{
  "n_head": 4,
  "positions": "rope",
  "rope_base": 10000.0,
  "init": "orth",
  "optimizer": "adamw",
  "warmup_steps": 352,
  "train_tokens": 179500000,
  "dataset": "wikipedia_en"
}
MLP neurons of a small language model. Each row is named by its layer, matrix (up: input weights; down: output weights) and neuron, and shows model dimensions 16-207. Each number is 128 + 24 x the weight over its row's rms, rounded and kept within 0 to 255. Numbers have three digits each.
After each neuron's rows, "fires before" lists the tokens most often just after its 100 highest values on Wikipedia text that the model never trained on; "fires on" lists the tokens most often at its 100 highest values on Wikipedia text that the model never trained on. A number after a token or word is its count.

L2.up471:088177146130107086116140141136133139107126095143091142165139112133097104120126107073143110141116121120113126153133166143185129116111132144137138120134116094118144104122117100155114108131137129139099142141115143120134138100157122135132148099073149108110104067149102123152116106166115120125104130136134152150137105146154107099111118157092099165088194119169142146129112139183089135127094105127104130062111130151141171117109141112140092156124129130153115100104130109173154077128100108169163160107138122142130137151125177166142091174130158109119117143125168116098078154132138118169
L2.down471:078149140122110136084141128148118134139121124153121143132149124117128107138125174073145162152133127153123124133173148126155128151132107136137156153120128164139094117125161127150112143125142175157092135195102142149157107088158174116125196161098146121077129106131105105145125070126097134142128135120137136124120107173162102132155154133104139146109156120114090077137137096181120128076119106136118124141123135136139145099133122111138142105124083121178098099101073125143186120123096117100141157104164094127098100141117154128137099127112177126127150133104153128136123104132156100145
fires before: "ad" 19, "ed" 12, "s" 8, "ing" 6, "t" 6, " be" 4
fires on: "an" 34, "ain" 32, "A" 24, " A" 10

L5.up761:123177144139141126152146138119153155143154115107128183128113111140148094142150131101143101120134133160144124140128130132146162109079145144134133107138079126128135113141134140129101108145172141142133151121123104131133110142155114129110148146114108102136136106114135096143092106141135158166106143152140164131142127102117129063131110130129141112128164122134145114172093107139085144107117098140092171132108084117168101120139146105081130121144119117154124093158126120120150142095097095145180188129121136117162139137114097129136118156111168129116114182114103128113118183172160076144
L5.down761:116137107119130126177138135164119137156185116154169147136082089146184132111137158131121122160136157141104140147117117109127082147120167167168128114112132131144087202145112159129170151111150120114113105115120153148139124167083114131089130157127120127132111116138123101136156159101097116113115086126140135124131141164096111087113131167163132129132125098122166133150087113116093129117152139147115059139153123134119108118119139093124155109165108097123121142154163111131135137119137102118102148139107177117172116163123119143111110100086143157118081119104152127117157122132122136100
fires before: "ed" 24, " be" 10, "ad" 9, "er" 6, "ry" 5
fires on: "an" 33, "all" 28, "ult" 5, "ent" 5

L10.up667:092146122156143137106134123127097119129128128164144191120122116091115132121130150128144106145131116111122109121163137118203100126072141167133121124122117134095115096126099116148111108140104109132129135144128142107144152119176112136137114130089122107119113089127116088134125123190127137135130143129181121127111128164172154073179126189170110157134161137117127133110083139113074141144089123144111149141137104097136089135127152112070116119126060168159115148108112137138155186146090131118152161103110103131143096137110136118173125145113145139118171102150169083149093136113145119116
L10.down667:118120120087123152113124176144120156165098061134114161138117109104111093123140168136101106116118139153132110154148165140137111173124109125133093125119158106080120108120167124125124175133138141126143175105164138171120139126128132159137123097150083138190114140088112126153106098122104119134129120087156116132125086158116123135088161120127143146102160115152136097108109144151093158131141131189118102118167079106119099142121129100121090118100126101155064131131139176122124130151121123149117141153126101149146086143139122155120146193155110122151126140146175096131116120134099117123
fires before: "0" 27, "2" 10, "ad" 9, "1" 6, "le" 5
fires on: "202" 42, "o" 17, "201" 9, "ra" 7, "an" 4

L8.up897:118135091181091158134176144114108143114152149149149117116119157169149126131125111114166114143090093135116139121158130142098087090150159120099153140108143157083171134147123121121108116129150100145129125144101141135107091112123159144113113078119103160098159107098083108127134144146100125151117134122156125141170137145127146143108101158158128115123173123177098138118156108158102128190120118097125106115101148150131102107130166177102136114091114155114107149119118114151168070160151126118149142067125142106095090134079130145127100138143143098050089124154139146107100130130124100114
L8.down897:124148156139094110093138139111164133088160093096123154183156097158139121128153117096140129153105110147160107148173131136120138118123128163099116108136144123118076135128109122149119076115065099164128127155071121115107095123136134101122124142125127171163135087138132139179111110124121144160113144113125144155094146145123144177110120176106107156134149170128131103160107129109135123180106114113157136118123119146133158139105156166104077147109134111136102115067104140148134114125126170087108088122172127134112140138101143135122098131157072134128157091129118158116130107114152094108
fires before: "i" 16, "on" 12, "im" 6, "ough" 6, "or" 5, "an" 5
fires on: "th" 15, "per" 14, "ath" 13, "ph" 8, "ed" 6, "t" 6

L9.up753:098190115166101115146153145135117141104112107126135138161133078124125126092143120136117136126167120111119112135112109133167122172109167115070122144131120160108127118112084134108119080168126138130165146161120115114126146130182140078138127144122128135163140114118104107131158108136156129131146176101138122108117134150175105133172108112139140141081114154122124098140124136117114128140108087130118102132115105117160134159097179132118125132095105132104143106135125108142092127143132087157135149135139134140139129138176200096138119120183132106122177096159137124110143115135122106134
L9.down753:109136144057126091148120123147114109163099137137138130083116109163171140156145159123127130137102111147133120138140126094109123109118138105121157173171094121162169134113145151124139115071134150160115177096086134161133134186118157133151106127125132162153107159147174127116104120155094119121149138140113134118161138105117128152102170128100177108149130119157140142151128156150141145142139099134124095125178127126109123129087086118153114154107111123119137101185093159127132160145133137109147123088172103144144146103074109095134122146136145099132103182146136123124142149141103113126
fires before: "0" 19, "8" 11, "3" 10, "1" 9, "6" 8, "2" 8
fires on: "200" 32, "201" 18, "197" 16, " he" 4, "195" 4

L5.up354:130151104103126054131129117144110125160170120126150146165090123106139135141160136116104059113110125167121097141160097081125110115142154135119142145091119172130156108096147132141073103145161179155166115119133136141139119155111149119085097139112124094137127134122109076133111102121114170174128123098145084180116115145136153103144149150149144168119139158170126124144122124162097118152134114139122146140135155093139154140141130133098098119145085164153119147144107137109159139123116123139129156132138080142094086133129140114140142115141171106094135121156152119084117146124152122114
L5.down354:131096115107150106121092112154129124128074140156171137131126092100131129108137112168128167171116129125139100150133111147154080129132107115154116093135095133143125105160115123177124111104102111126119096147117099118110139160134104149162115111150150176141093119167129163163104158094173084100153121179150112107148156134077131101135085145166125098126109086099136124138144135134140126144167158174103137160113139107086105150098142100152147131134108140119155113170123140124101134157153126147123134159140123122126123078120126099157144112137113158167174145142132089153142131082109140127
fires before: "vel" 23, "f" 21, "ath" 10, "b" 9, "g" 5, " l" 5
fires on: " de" 95

L10.up444:142163129165148073120109113139136112113146115132117095145150155133134146131136144120176148134132121156124156157088108150126144113114142127123097107113112133113145111134140142149124092102127160148150158137149126100137123087119152121119146085096076135141162101111113116111151162095124174128130115128141196122129119113163179097133162140175115120160142093132153106141161109131108123105106132117122153115167098100121121093127117160162113132117123108179090118102097123162126134149099114107135126102122089151125128127091108137123090160143144151074129117126109100080109086122135154116
L10.down444:174129126163146110160159139112088187094159134092121151143126123103116117125107092133121121120125120107147100135067140167123143147117110105127150131169100116145115130141153144109102149081112128134131112192148107106153133128153104144086078125124048157103125105083141125100111131122159108134126109136154132158148143112167134134113137149130068127132126161119110140123141123162104153158107148068141105109098115107137147131099145144165127117145103120105145169166110098137110115148122104131128160116133104129143115110132112157175129123133153121145122124110112117127125180115123108138
fires before: "it" 15, "iss" 12, "un" 11, "op" 11, "and" 8, "em" 7
fires on: " comm" 32, "m" 25, "i" 10, "ish" 8, "t" 4, " M" 4

L5.up319:107147144153170130155147108118094099140164140095128138115153120110103136142163079136142086147170095116159104111107134134173127110124127118151141119114172129112143099118106092105078091142088145162107108122165140111137102120123138173116125104105109090119131139081097137146122100160145152173146154142132133135141167129137171112136117140132124117103158104170109141142155115133084137145102132121119124124129129107148180152133155137117130114173119145155073143140153136160131162148096124151133139124109132164125106112130118101157117110118146098138115122126156144107145145119136100168
L5.down319:109114134098144124106119153172092088129142120161151097086099095076102152136168125117146097115131170089137126135114111131168106125143121117130122098133120094160164102122132123143115149102094141154116099181149167128114115099112126166124123106152141173082138137117147146149122170127131150125165168144132112152151107119091153118116056134154128131102165142139138112118105163140132170114121103144133114106157111154130089141093093094136132111148110143132105163127118149101124124158134177132133127140116137149091139134115117110170173141119089128156160143131136155123128108072155151177
fires before: "f" 32, "vel" 23, "b" 11, "ath" 8
fires on: " de" 94, " De" 6

L2.up153:122115152151123145133174139118132149110087154117099137132116120156114117136169131099112131098176112094147112160156159140172167124132128170131147148083159181083152132103125110112120087113117166151118164139077074149127132114152137141132112095084069097101185110093078132135159116139129134106117098147146196109107120128146102136118142136106161148131141126093122079099087123117132118162100129084142157120091132087137114133156157119122111136133103147123123152111155131178129123109123107153153128157132142154179095147116164098148153137149134152116160131101102119139080138123154123129
L2.down153:120141169098110151135173159134145141105114126117138102147093114145146115128133148102140137116141107127139124163139174148156161168109152102108128117080171109087117131104123130158118115159106136162126148173077081130127139083171112138165130131121125146086149078132072118143137135132116147115143107113155159116094150126179143154123140136149133121118111170074122078162065086147146144183115091116119129147094096112103104119119181098119126105123126116111140153111109181114152132152103103161124175155130122101139119083149138096122127145159113155138118109126099174138115164117108092108
fires before: "oup" 32, "st" 13, "ad" 10, "and" 6, "ay" 6, "m" 6
fires on: " gr" 49, " Gr" 25, " sy" 24

L5.up446:101136128125103146129125109095127158140128103127116139115153086157190130125131091134119175159099149164126125150136116108142129114152097111130137125087107141103108125163073110136147112158154134126151148140150134129155124125132109071164085140133084106132122145118117102137125092129092155160140155126199154148112136147127115073106126119167137128115163096123163113150178112148113094145120096144138105092084121134121132118128132086100118144165104104170113140087142133153153073121093105144171166126148122131118114161137148146141128111136113132120118127107160151083111138161096096162
L5.down446:107143139133098110163172105085104135142150099103131122146119119160100120147127125181155164142085101182143146129161110101110124145114147141123138079116127146153139124171114105123155069153138119109165103173140110097156099110145097115177085140097143117126150130115151108151094173113112119096149156113115111110133137166150158120125133108113130150168110144104107140145155162118087133181151112137142109135113140104168095095185130119098129135134105107147145143081139140135120100077072127116159181124169152130147104130090143158148073106138132126070123131122117156096152122121099131155
fires before: "ut" 13, "n" 10, "iz" 10, "t" 9, "her" 8
fires on: "it" 80, "ent" 17

L6.up384:083145141126157163153143149068089183118169105109138130115164078107138097118154117154122120120096137129062112112121104106158147121160146154117122138099111159123131087083107141113146119153133106128128161121150113129136108098127093098091140130124136105129119141110132126183105113116124139122142139112151103147142104147154167124120143114119131135120129172107124102150122113147089115160098157104135124125082153112111138115145139102127128175141099126122107122101161133146140067134121077143166145139157144138136065153122161146133095137141139165092138121148168122117103096153102125129
L6.down384:139152120164128136142161119138116117182119113137147154125164164125125126156095130106137134142105123122144115138118143148098159135105146094149147087157127123134127161143144126130162069099209119095105146131090087142119162180121135101185139086131163138130132130174152152161113173155180132120124131117098107110162117117105124143131122125082112131111144116121122125129158113124138125132110120117165133151129069118142111162122118123141093157127113100096130124138094151146125107106131102116106138164165123141153059098116149126147101076159104117147139123158095091143131134140125136130
fires before: "t" 12, "uc" 10, "n" 8, "her" 8, "er" 7, "is" 6
fires on: "it" 52, "p" 20, "ent" 15, "on" 7

L9.up535:107143163135163126107125101137118161151168172119113129145113144133107153129149159130108101126154134125131094146151151113140113184100133147112136116134117180126132100145118175168097121149132118127154123188156131191110118100137171135156153134103135091124148130123164123127109120101128144132150140149141115172138135157144137135102122111153124203115090075105150090135087144130086161133144072139104128143127120089145099095159144127101113091108117129153079152078103139104152128131138129130109098079108099096111143120063122089106132134142147115149129141145119122124132102146174140115
L9.down535:109134132095105117137094140087102123180114126141118138120119131144149161105111143147149110106116130152101097120187125180126138104087141105107143126137137120073106114129121136096155119141133122160112170137131122122115117136136138131131164086087154154145121087139140114101123087151127103106131143144107123097091125167112118124145131104087142109151177105122153142142157113109120138130143158153126096092109146160124127114090124077149113148134095149140117130099132171139125131118151158163098158134115129181133175102148136187115138182100074126141107132131139111122173140119124114118
fires before: "0" 15, "3" 14, "6" 11, "8" 10, "2" 10
fires on: "201" 24, "200" 22, "202" 22, "0" 14, "5" 4

L10.up369:090127132108147122133151110119111104129123127107163121134116146152129148139159141140110111131127113160123129167116153139147175098108146159152180101115125147161154074187124173129075107139161154126090137149121103140173122109134129150089071077135073103114147119124142124097100137097136149136133143158106135164107155165170143120120138163098162146165086091135106129136114142150099135105145081099163129131070129096152123110161124160160096142115104157125119160141085144140119112114094115123143133116127141151085109102104121139120108144135143144137068121149100145116111100174126099096
L10.down369:106136102116112127124147111069110123123145111101112126152124135111139128113093143106128157118143099129085100103119143098104141123168150159149169103126123113122093141147140118128128114155131150135084131192166162135136109077084099125087140076096139185147167107099104168162135156120123116104130152103157125124172142123104132113106136133073111120150130152102082125125138126106151124154106127121110119095159126117156143135128190096133129181075149142130089136129112131142140114161119120150107121172123143114128118160167111132154114157153149156162111132098137145162150042161131129131
fires before: "un" 12, "it" 12, "iss" 9, "and" 8, "ame" 8, "ted" 8
fires on: "m" 36, " comm" 18, "p" 16, " bec" 9, "oin" 8

L6.up546:096148110111157119165127124108107133116153138075113149133118126121086083131129123113133080137178142171089155180093115104153131082145140116102140125112123129108158097115110127159094088145119135108143134169126128179147161139099139109122160165122131110135132099161087138147104106121146112181097106104128204126134112122150117070097146120130167166138130165181115143112127160120120133112131112122112191131112108108132146117149150131125159123121123122126098159123108097102156128085076109154113142142123140123124138149134175098110151170124149106097123179148163107126113166134118101101
L6.down546:098098108160158096109141131122170105131138141095096107142112131120095162161150143148131121108114101141143189124136116118120137103093130175133107102163116107147139095092088104107130181126132136103118120219146149113105113083129139130109100158091111132115134128152077142153088155139171138135148080078126115086119142121128149110142154125141130146153147147145164137113160143091122162119102107133153121142099143120083158110133140111107146119131138121140128095126126133136147131109161114130115106136161124157138144162138149123115093119122101089093157109125112110138139091098103182134
fires before: "al" 18, "ed" 15, "ess" 9, "end" 6, "A" 6
fires on: "ot" 22, "ri" 22, "om" 10, "c" 10, "it" 8

L9.up22:088135113178122105139135149091127166133115077099113155106133111167165100129112137114134103179106149131124177123145118126118124090132141127196165146118096074120118095137104142148141082145109120181110131163087121150138121150171124119112134108119087126119112137105103157129119139158082105112094124122118156115098106121123117095162129145127154153107122054102122148134090122181122124124104126128123108152159127102125111100133148156116155136140130131135113148089132149148093088124106104122167101140146124145131159126148097135119084160117135136068134127146149155138109118150081083085
L9.down22:131137106119126106107135110126115129137107126108174098121167131060118159118121119122110125153111137120101143132123131154146157146111110153108101128147123144163083143141177128175148116087144171112135106112106133083124152131157115144142099165142125115116115088158176145141141181065171093183104153116115157123135159147137105143103138129144106156098122111155107119140159153114111158124115127143116126181122158131142145172134103133166128093161137106140113138110149147129145131166109125110134096105125121095098107135119092121173130139163156106132112132127100143123108121100148120136
fires before: "us" 10, "t" 9, "le" 9, "er" 8, "h" 8, "ation" 8
fires on: "oc" 24, "it" 20, "ens" 11, "ec" 7, "re" 6, " ar" 4

L2.up529:124129092091120085178121188081123167116096105124106149141155145166138131110133125139186112174123083117112097096139133150176130172171141150130129146118127112091079160084166154152128115123082125140127155140161131123193135108128123141109143174127120142090135120102092127117132122110129167136110119134127094174119154165116139127118106139176172117089131076147102112111121138162116085140141094126118164131142121130146187111132159148134119151136083157130157134127090104158185143152111142110150092105112146117133135136122123138126128123165120134130093151104127180134116120134126099154
L2.down529:113130146131151120083122124107097114138120107145108089102134148175153117130117186121093106129130130103143096139122105130174121108140139122089110121138122118127060157136081125120149092140142072098145136140153140136137109071106138134162114120122138130138129161084122120099137117140111109111110147141085116142107144160141122122195142107121129095157134163145140116120170123102113129165123176098156099141146133113152145133084117134112113211150163157140117160134149106169095140101147148137103112136172115116147124115133133140115143127117146124098093135113142127139097137131127135137
fires before: "i" 13, "f" 11, "form" 9, "ond" 8, "-" 7, "c" 6
fires on: " per" 54, "ree" 10, " all" 10, " sec" 9, " first" 6, "ate" 5

L5.up583:120154151119127158131130127113168137150125135126128128133141112151126063114152124129164102122110137141101086180130158163145194116155120121124160139129145131100118123097108144131097109129131134140184156130117097163112128113199113167127137117118046132132168097075105124159109099140152121156144132104133135116116115125064153148122134138129176129148133124159148068174141058140115133121119098097092113140117155126157132096140168121102091112167113123108101093135152161145121094129125075137120115102155135147170123156163140124125130106144162150114118142136155134109110113119111131153
L5.down583:115138148146159147135123141086133109181130098089123081137112103116116108148148115081121128142147114101182138114106117128164161167130105082118127111124123097107146167150122125159140119113129113116151094170153131126106133074137097129123128098164126101094065123125163108150103161108131132129159129139115163163091136135122084124145089105129133134160147140128140174101110115148117129111098118126144118151156123140162143113154106144091181113135115111151134121092137143108095131100107125163109114117139125155124099142098148159179110165132108147111194190124177116121158130099118146105
fires before: "ily" 18, "ed" 18, "E" 9, "C" 7, "um" 6, "us" 5
fires on: "am" 50, " (" 16, "C" 7, " S" 6, "ens" 5

L5.up1009:101142130101152135193173112079147125162125091125102111144137112162139086122146138136104090145114119140107134148099145143135134127095158124107161103151150167124147108069131158129117088108139139092135124132109073141141108087149158079107092108147109127118101103113111165116143129094128153132136145132131124134096146176122151091149129141113115172119086094157139128136154109132120139141144126097110132132130131119143150127119131117122139136129130112169121081137095119127151111143071102116186100155168118186128141152085177109096130097170151121163157153096131166130103100130121105115
L5.down1009:093155105136128108146190100141114117134144107119098135171125119174103106151162141124098116124121116121113140170124117139128140138104147146134146106151152127079117129087103110140075092106156114140148125224145132156162135035138126143133113113088116106117095134118099111163108103111101154142147110126174137115087148147141137105158125153133145142107138091159123122141117117151103138110113126118103127161117137080138120125131152168115136109135117147183105123078133134129125131139083110129152130132132101168106113158115168136124111140170134150105116111114138153082146096152135107110
fires before: "=" 40, "P" 7, " |" 7, "==" 5, "S" 4
fires on: "\n\n" 53, ")\n\n" 13, " |\n\n" 7, "is" 7, "es" 6, " not" 4

L9.up140:093201159109077143139155106145101143151101108143064115140106125128133127138168163137087115151108122156091154178123132157154141131131106156131120117114136135134096117101102138113098146146116141127186146176128108145127155111122121129123130090108116147161160136159150111112118143138111145139141155116142113158113116147169098124130083134164146179090127097169122110098123106137153109121116085166107163140127094108143166147146155090112160127108130159084105124120123165092168137155137125153116118098143149087102144139092211125129156132135129152111143105092106151106125103151080096133
L9.down140:110116127083174152150090144116148118099070140099149096139132094132140135140067093140138116139137154138184171106087125128142153149132158080125097170137110123111165155134170087111120072151160121176111179111135164105125099139105103144126145096153164128130121137094108076126124146154140142127114132141106139152134125139118109112094111125131150123165157130146169107179109142123108123072128149099134093123110128149131128091115117160104123136136117099101120117178102093134153163129126116155132163122110092144135126128107091179166166144131201139132137135133104113138127153095166146092
fires before: "0" 18, "6" 12, "2" 11, "8" 10, "3" 8, "1" 8
fires on: "199" 15, "200" 10, "0" 9, "8" 7, "201" 6, "196" 6

L5.up9:113144128146125123141136088145129106093140120067112124114131090160143132143128085128108102092117136081115147131101137154155161157134148172150135098134105130115154132129139105094119099169134106161133140107145149134148133101140101107160123141139116116090117151130098157165087125124104120112128108160158129152128122124117128061148155130146158175144120119131115152147111107150102158143115120136106145084112131151172146117122142172158129122145065092163130155085126101100124125127142115108145127165092121152143095122127157157146087145123146098150138161117173134146082150142124105147
L5.down9:109143119106113119096131074121133113118148155170138109126106116061122154110120150135161123147107128131171117171130133118144100104171128136103103149126131118151119071144151142097147173167120155120128092163134156095160129154093097132165120145147105093161150137084117066107111103105140139129143155067123135097128077126141129146104122126166123105138142150143128105126140121152129183083129184141108181142122151104079106111149139064116129136122123131114097102129154137119137106109164154110145154126154144119152116143138140155113150113103169157127145151120172128149080125082096107088
fires before: "e" 17, "ed" 17, "er" 12, "t" 11, "ing" 8, "en" 8
fires on: "rit" 26, " us" 19, "ik" 13, "om" 9, "ook" 8

L2.up493:137115101127089117134142150124124155123157138080113133120146156115139134129147148138106099113102121129110131142096077132114160116124082170108115106153132155083110123082133120136124085141123116163146137142144125132140118151145153129090121162120066146079147126113116112128120138121101136135173122161146155181112136139129191145127136129177157137125141093167111111184100103196117144167105121138127113104117116123147134091116140130159101145098113126114138146127145131129187137188146138117155120119128125138117128142133126189146117108186175122137126154086137171103095137149120150141
L2.down493:135150140095067103086149137127157105131149132139095111109166109176150150157151125134179094104129103122135109138125166136109119153133100126098125109161127141086124137113126144115156121112126105100101140179119154112172098059160166162201174134145153118119128161115095137085092130142112117131149120116135130101127111180151103139174145109109166144135128158137137123125126111106109088153108131125162086148126125147088134061124144130140105153170135112098128122132131102165155096112144126135094113126154119100126112122190169152129103114112108102129111126114113181110112113132139142135
fires before: "f" 18, "i" 13, "form" 9, "c" 6, "A" 6, "ing" 5
fires on: " per" 53, " be" 23, " =\n\n" 19

L2.up772:126128114114114143134117128120121127157119132129121176135128098127145095121150116171113109169107162125167108138096124140108196097134110165125150110149130133103162126106094104085091104109166134172146158172121126190112102120163126136126127124101122146160132108117096121110159106144131116103175140105153123099112159154138158075117164150148158123135143105150071075132061118110119073146145150114113148127105146183172127118127126147142148120101121121134149140106111115135125103139092101142148144099126141114119125156147109103113106125126112093092114136112162127131111146121127108131
L2.down772:135103101089181148118107078090135140132100130151103157175123078100116134156155116117158118148137124139178172141116181113123184149138139147148161137146128180111134121139115121147091090121108101130125124180142147128147129113174099127117140117111101152186137131111118117137186133089111081138139091117154129155107118170149158130183127165142123140135153105108098096108102128131060081150141080106115155107098108127160133080131136146127143132123129102121134097121127092137151128125125103139163136148114142138139112132116092084111133128132145102109098136124120149091170133121147131146
fires before: "==" 23, "===" 18, "=" 12, "S" 7, "E" 4
fires on: " |\n\n" 42, "==" 27, "\n\n" 11, "-" 5, ".\n\n" 4, ")\n\n" 4

L9.up1015:153136117113139102172162167135118117152100102133146175135138099129151110165104127143175146134122189137115136170102148160137116119119090165142153108088154119109116113128109142117095166102113114133120149134116141134176157141138117109137101132099115115141112043129103136126145138160125142166154098102097101127128139113111155062109125146146122115133117155151125095113157140157122117117103156108139125072099088109105119122086127101140159176061157078179115157114114127143133171160109092134114164127141166162134140136125167116120128128151115094083137125103126139114140151100107097109
L9.down1015:131128142118123112103118137113131149116137080128142098151114157084118163155181097187108094133122153075088093105136130088117120121145143124118134124144154136157137112165106131074121160096130130157141114114175113126105119113126144079128108135105156124183133105139172143115103123146132131142160139144162110138150124090113154145126128114160113115127145142132104063153123122118135136135150133100146118151135158122139129153150165143110101139149100194117129122095124150115134096126148182133141149133130147112117109166128158148152140156108142166079086134126122118095113144140131133150
fires before: "al" 14, "201" 11, ":" 8, "202" 8, "ur" 7, "199" 6
fires on: " " 29, "ot" 15, "or" 5, "ation" 4, "ond" 4, "ity" 4

L8.up150:128138167121075156139144110112141103152141085087113113145144112158112139100097147114121137134119108128107103145112154127164139122117062177144149069146110138155113140151117095143112128139154131125165107151166109149105136148131114141115111095122094136111143110130105130133105115082109092133132103120126158097154106151152104119133124146121127150114113147181126141164111117157130151104094123128083179128104151135122149091153087121132136157136145095147174140090118114126137124129109129142104139171134132155143139160111134100098117187106093175126134113116132125144114145122117119095
L8.down150:138119152120142146136120153168144130144119162141139082104114141101168100119112148117102109129143166135144146111107137051127156125154086098168104096120117138137125111144165119092194137159116154123108133183113102123108150103134136151148134137094117120131133146158123115145135137144092146128112120124107094116130166147104105106086112171092122168165140132125134087150124151140120157144133129099130115154112136117145146144129138133116129116092144148140134152102119158131146084135148122089127116062161157147124121130143092142157105161182144138131114110178145081156166131117105109121
fires before: "c" 15, "ri" 9, "rib" 9, "u" 8, "ort" 6, "le" 5
fires on: "c" 47, "uc" 13, "b" 7, "n" 4

L8.up195:126138155139157130151136131106140127127123150119114122126124125181131130146155154131102139185124157146110141135109168156173136120111122135129095129098124143114136116138115113136119111134123138110128151154115103163130138113165103115098175129132096120112123122112145149098166109111118131122123130167160161127160095150166138098130126087116133192084159097144140147122099108138079127111103126124093192154136097087141121130116120163092110152141101102154120145120088128159146120143136119192133126127110131142132127143130102091123099171177124110114102171116096138106102112114139116139
L8.down195:133110121108103132109112101110131140142150089118113108132148110103181132116155153148108081113153083147131146108153153146145108120125160142084149131119107148105108154106166144086099087095109138162132092157153119115174107113103089132191160154072143134146134107139125105123108117100124165129120134162144167145114133142126144113155192144153090151104120110122145124109117113134105141103116107099116147133139094128075121174134149153088146127178140154122148145092126149147119114081137105161107124124187134108138142087107104174147111121102092102143144102115105153121149134157186102101
fires before: "0" 16, "4" 13, "6" 11, "2" 10, "9" 8
fires on: "201" 28, "200" 17, "199" 13, "197" 9, "202" 8, "c" 7

L5.up889:144148156109094108124168150081169180102112123126103144139143114157153093102113109082126149118097172103111095163142122118160116124130125146101151070144089139124085141110123135092130089135139091130150164155098167093135176111100111145096108160128039123121136105131122129140150104159097111125138126141192166140141120139118152103139119137094130133131133119131101147130106147119142105137151161171148156151119125168125128107088141150096163136122137112175132133099122111153089103099112132109120169137104135161126118145126149134176113138134096128149142177161142172093153117148088105149
L5.down889:156075175107104165152109115147153138124119124132148118110128161107158155115147099132122156136101121121137143071153137127143106143075108139121145111164168167116159132113118126136141066110086152112129136153135114136138160159107110128107095148089093118120132126142161134150122140105124126116125111053143144127143131107132132115132137148063069129173114127132087140153126143052089131120133192180132094138107116097101143150155128134111112133139143112129095133083127119133109144106128091150142120130135149168158125122139141109146112127124153122116116134158154131143161128156064148122
fires before: "al" 21, "u" 12, "ure" 10, "t" 7, "er" 6, "ion" 6
fires on: "ot" 28, "rit" 13, "eat" 11, "ig" 10, "ut" 8, "ook" 6

L5.up109:142129108099143171104138181139168121129184157117114121126160117103127083150127128129140143139149133152092095162152104090134183142091165167116113063143114119102107098129142132064086096128148114154138149168154109137136105128109142100125163149103121068143114148095094106127108116107127133106114116102116138117157101156131136103113146145095133173107114097158132147134122105114076134169154137112091145147101115108154150091162130159140124156138113159107121115138139115110102129078096104145153160130099151103117159154126123111120165113097132138150110107133135149134138121130097130106
L5.down109:164094111148096115133122133158142102113124084143130135140102156146121100134127123133142087087188086097102121122116102123089166121093176129116095087134162142137157136143104120132111128135141119093136121128121111120141158110122106142112127129188129130174154144152146160091156130133096139114159126134131127116152088151128110108130118171142158138126119117103170119135145127096144117128129069159160136102103094164158147119110152127151085125127077131126107123137150143135133174131144113107127133134127134183105140110127158113141152130152121119180115119171125146076159118141142137132
fires before: "es" 18, "al" 9, "ot" 8, "|---|---|---|---" 7, "le" 7, "p" 6
fires on: "im" 17, "ot" 16, " |\n" 11, "om" 10, "it" 7

L5.up183:110114121130133114167172137105149133164139142137116133144170104099148087146143146126104130157089137126139112131101144096103115098118139127106151125136108134117127114079136118132097120102126185129128137137085106188124102145126124110090155156080149131094135087114139134120156106105120142142190140165123136158134119132124159114150135130096167121120125095126126159128125101168157091175140099143099154101142133152143106060145148124156148125136136072176117126140158093134137125112105120102128126154114150110153137178103141112105088136147116107131115142102146101138084079147151105154
L5.down183:126141103129123136156159080125129070164163145150097146159124060102123135127144152102087140132134138120127098133115145131159143146109122156146134138151115166125124075095126153155136147129111148080112101162107100135130117106142120115137116143123142112143164183107165113145175154149133099111159122137160142143107129118147139119167099137151135174098136122123119141117124103138138129129138103092100157098097147130144147142154178107154157116161125099124142138133100103093114112103150121153160151139112137126139092120131079135118069106149126126101094150108142104103127104162166119136
fires before: "==" 28, "=" 24, "S" 6, "===" 6, "P" 4
fires on: "\n\n" 46, " |\n\n" 17, "==" 13, ")\n\n" 12, ".\n\n" 8

L5.up43:144125146122172133127168151126116134125117098106140149121151099155118099166138178127138140129169076118146106165123117138089130124145167104166116145166172138141125118150128083094092140128146129134128135140090108157163098126113128149122119114108085109120115112074080129118137124157134122120119138135155155130100100119151145110162115127094162148129109158147097168117097117139139115129158110128162140151114136119132147110120154164129117094166101146148117127147160096113143130131103119137125114095108099135090164157115112080102127151122113176101180132127124128082082156110160148077
L5.down43:139137148120108122148127148133110132116144111099149153153100182177133130079146174135143108143125119118136140114127111156131120159085094180112164089111107131170131142111130125132113154118160142154118126139135166128146077154174128142139102142085114112116104162153109123138114099128111146138126123111150139155115144157138127114110130081088090125160109107131140155135110123141075139108103099124130134117100167120065131102146123103137162110146117117150142177118143153126150114128120134137096114101110121152174148126163088134148111123160133124098133187111145092098142066121137130145
fires before: " |" 18, ");" 13, "|---|---|---|---" 10, " |\n" 7, "oc" 4, "|" 4
fires on: "y" 31, " |\n" 14, "%" 8, "or" 7, " L" 6, "ation" 5